Weights of a small GPT-style language model, trained from scratch on English Wikipedia: width 256, MLP 1024 GELU.
MLP neurons of a small language model. Each row is named by its layer, matrix (up: input weights; down: output weights) and neuron, and shows model dimensions 80-143. Each number is 50 + 12 x the weight over its row's rms, rounded and kept within 0 to 99.
After each neuron's rows, "fires after" lists the tokens most often just before its 100 highest values on Wikipedia text that the model never trained on.

L9.up88:64 57 36 59 39 61 36 63 33 72 45 50 53 42 40 73 36 50 32 65 53 63 53 70 48 54 74 55 37 48 51 52 33 62 48 29 43 43 52 69 60 51 51 76 58 75 45 51 66 35 69 40 46 49 72 47 61 49 62 52 53 52 54 38
L9.down88:44 31 43 50 52 52 52 41 59 59 31 45 34 53 35 64 36 37 43 38 63 39 40 43 45 49 51 33 54 48 51 57 51 56 50 85 38 43 66 33 62 83 51 64 58 62 57 61 65 36 50 44 50 43 30 48 41 54 35 65 42 49 40 57
fires after: "\n", " –", " Go", "|", " |"

L9.up974:60 50 51 43 64 52 36 67 39 33 47 46 59 50 42 58 75 34 37 58 52 52 37 64 27 54 62 52 48 64 61 25 53 58 40 39 56 72 59 59 53 40 27 53 56 57 54 59 37 41 45 64 46 54 51 38 53 36 38 57 43 57 36 22
L9.down974:41 33 29 70 53 52 54 59 59 49 58 43 56 62 48 47 33 70 46 65 45 54 58 45 45 69 46 40 45 46 71 44 38 54 60 79 40 57 73 49 50 82 65 47 53 26 42 51 32 39 53 37 28 48 68 42 53 56 68 44 52 47 38 46
fires after: " c", " C", " A", " sy", " P"

L6.up243:64 48 36 41 66 43 63 44 35 70 58 29 61 61 54 36 74 32 36 51 41 37 40 57 48 44 51 58 65 62 49 51 61 52 35 58 62 67 38 44 55 49 61 61 61 51 61 50 46 51 77 39 30 44 54 42 77 38 79 53 79 37 39 54
L6.down243:46 64 31 65 41 50 37 63 66 35 70 47 54 45 61 21 53 50 47 68 38 28 60 30 33 44 40 42 39 51 68 34 18 42 26 58 59 46 52 69 43 56 46 69 63 73 48 38 56 30 44 50 53 47 45 62 55 51 50 51 68 63 47 38
fires after: " |", " sp", " B", " T", " f", " th"

L5.up4:40 68 55 58 39 44 63 23 28 55 48 39 55 54 50 72 37 56 33 59 72 41 45 49 61 60 45 52 49 68 45 54 48 45 61 49 48 71 44 63 42 48 62 72 46 55 55 36 32 37 56 37 53 54 36 37 51 29 46 57 62 61 53 40
L5.down4:52 34 44 50 33 41 55 43 55 54 44 33 51 36 33 60 25 48 60 53 70 41 49 35 38 54 45 69 54 69 37 56 63 30 57 43 36 28 87 29 20 68 48 67 67 51 37 52 70 53 52 59 46 34 52 53 46 37 24 45 54 48 32 42
fires after: "-", "|", "\n", " |", " the", "==="

L7.up129:60 48 28 55 32 47 56 34 51 53 42 39 51 49 34 56 41 68 37 50 58 34 48 36 29 40 40 49 59 50 55 32 42 52 45 47 62 60 50 44 47 52 47 55 64 36 55 55 44 45 40 37 45 65 50 37 44 58 55 53 78 59 40 46
L7.down129:52 63 51 43 63 54 62 49 45 69 49 48 41 50 60 52 35 67 47 45 53 55 58 54 47 46 70 54 56 31 25 50 55 52 74 52 53 58 48 71 66 77 51 42 39 64 45 40 62 71 40 56 50 46 63 60 66 52 40 55 43 52 41 44
fires after: " N", " T", " K", " R", " M", " I"

L7.up100:65 70 67 37 54 33 57 48 36 58 60 71 24 71 51 45 41 37 58 39 44 79 60 50 63 51 58 52 67 57 43 37 41 35 45 52 43 64 21 78 37 50 55 33 58 63 69 46 48 42 59 45 38 56 55 57 44 64 66 32 47 50 41 52
L7.down100:41 21 60 64 58 75 37 31 47 34 40 76 52 59 45 73 54 39 57 67 38 27 55 54 54 44 60 43 68 55 42 47 64 52 52 45 66 33 28 34 57 58 66 64 52 32 37 14 46 63 58 55 44 59 62 34 52 40 40 64 34 61 41 39
fires after: " v", " L", " l", " c", "l", " p"

L7.up316:60 56 47 48 44 47 74 66 51 41 49 40 62 63 48 55 69 54 51 43 61 64 37 54 36 59 61 52 56 47 43 46 58 55 52 54 66 63 46 55 62 32 32 42 65 68 50 38 50 48 64 58 42 37 49 47 54 30 45 39 32 44 49 49
L7.down316:59 67 49 56 45 57 27 50 62 25 50 48 54 47 67 54 51 48 54 64 54 47 37 46 59 35 42 45 56 71 44 65 58 66 49 38 59 37 55 64 59 64 58 55 51 43 50 43 43 31 45 49 39 47 43 33 53 68 53 62 44 41 51 77
fires after: " p", " C", " Ph", " P", " c", " House"

L6.up454:55 56 43 62 58 51 44 62 50 49 38 22 50 58 27 39 63 42 51 52 40 66 55 55 36 51 64 52 35 40 44 42 25 44 46 44 64 65 40 38 47 36 49 45 48 69 56 41 31 44 54 42 55 48 55 42 63 66 52 46 64 61 44 55
L6.down454:42 57 52 43 55 35 34 49 34 30 78 50 55 48 68 40 62 47 43 56 35 49 48 45 68 50 44 71 46 76 51 45 48 38 46 48 57 49 47 64 47 38 48 20 61 34 42 16 47 36 33 49 49 39 47 55 44 63 75 41 35 42 45 53
fires after: " C", " c", " p", " P"

L7.up365:61 37 57 41 43 57 36 49 59 38 64 34 50 45 37 35 53 59 43 47 52 56 55 30 43 60 49 48 62 39 38 60 61 48 45 53 67 50 44 47 57 54 55 65 74 70 60 51 43 45 40 52 41 35 51 51 60 34 68 71 61 54 52 51
L7.down365:74 50 42 63 33 51 40 58 41 38 45 43 77 46 52 62 52 26 69 66 60 61 42 29 43 61 54 52 53 50 73 73 48 40 38 56 44 63 71 39 43 71 34 45 57 52 49 45 53 43 57 50 44 51 44 50 51 73 47 56 60 69 53 30
fires after: " Th", " T", " th", " one", " the", "Th"

L7.up503:81 66 40 32 43 48 50 59 48 75 38 34 51 40 38 28 65 49 75 27 61 39 46 57 57 40 58 65 55 45 41 16 34 41 35 44 51 64 56 77 65 48 39 46 41 58 60 53 44 46 57 39 52 57 36 49 66 59 66 47 60 60 29 61
L7.down503:43 42 47 56 32 56 59 56 44 52 41 73 50 52 43 51 46 43 43 43 45 47 52 32 68 55 56 42 47 33 35 55 74 60 50 73 48 74 45 55 44 49 61 59 53 70 50 48 53 61 69 67 44 45 58 62 36 66 58 49 41 24 37 43
fires after: " B", " P", " p", " v", "-c", "V"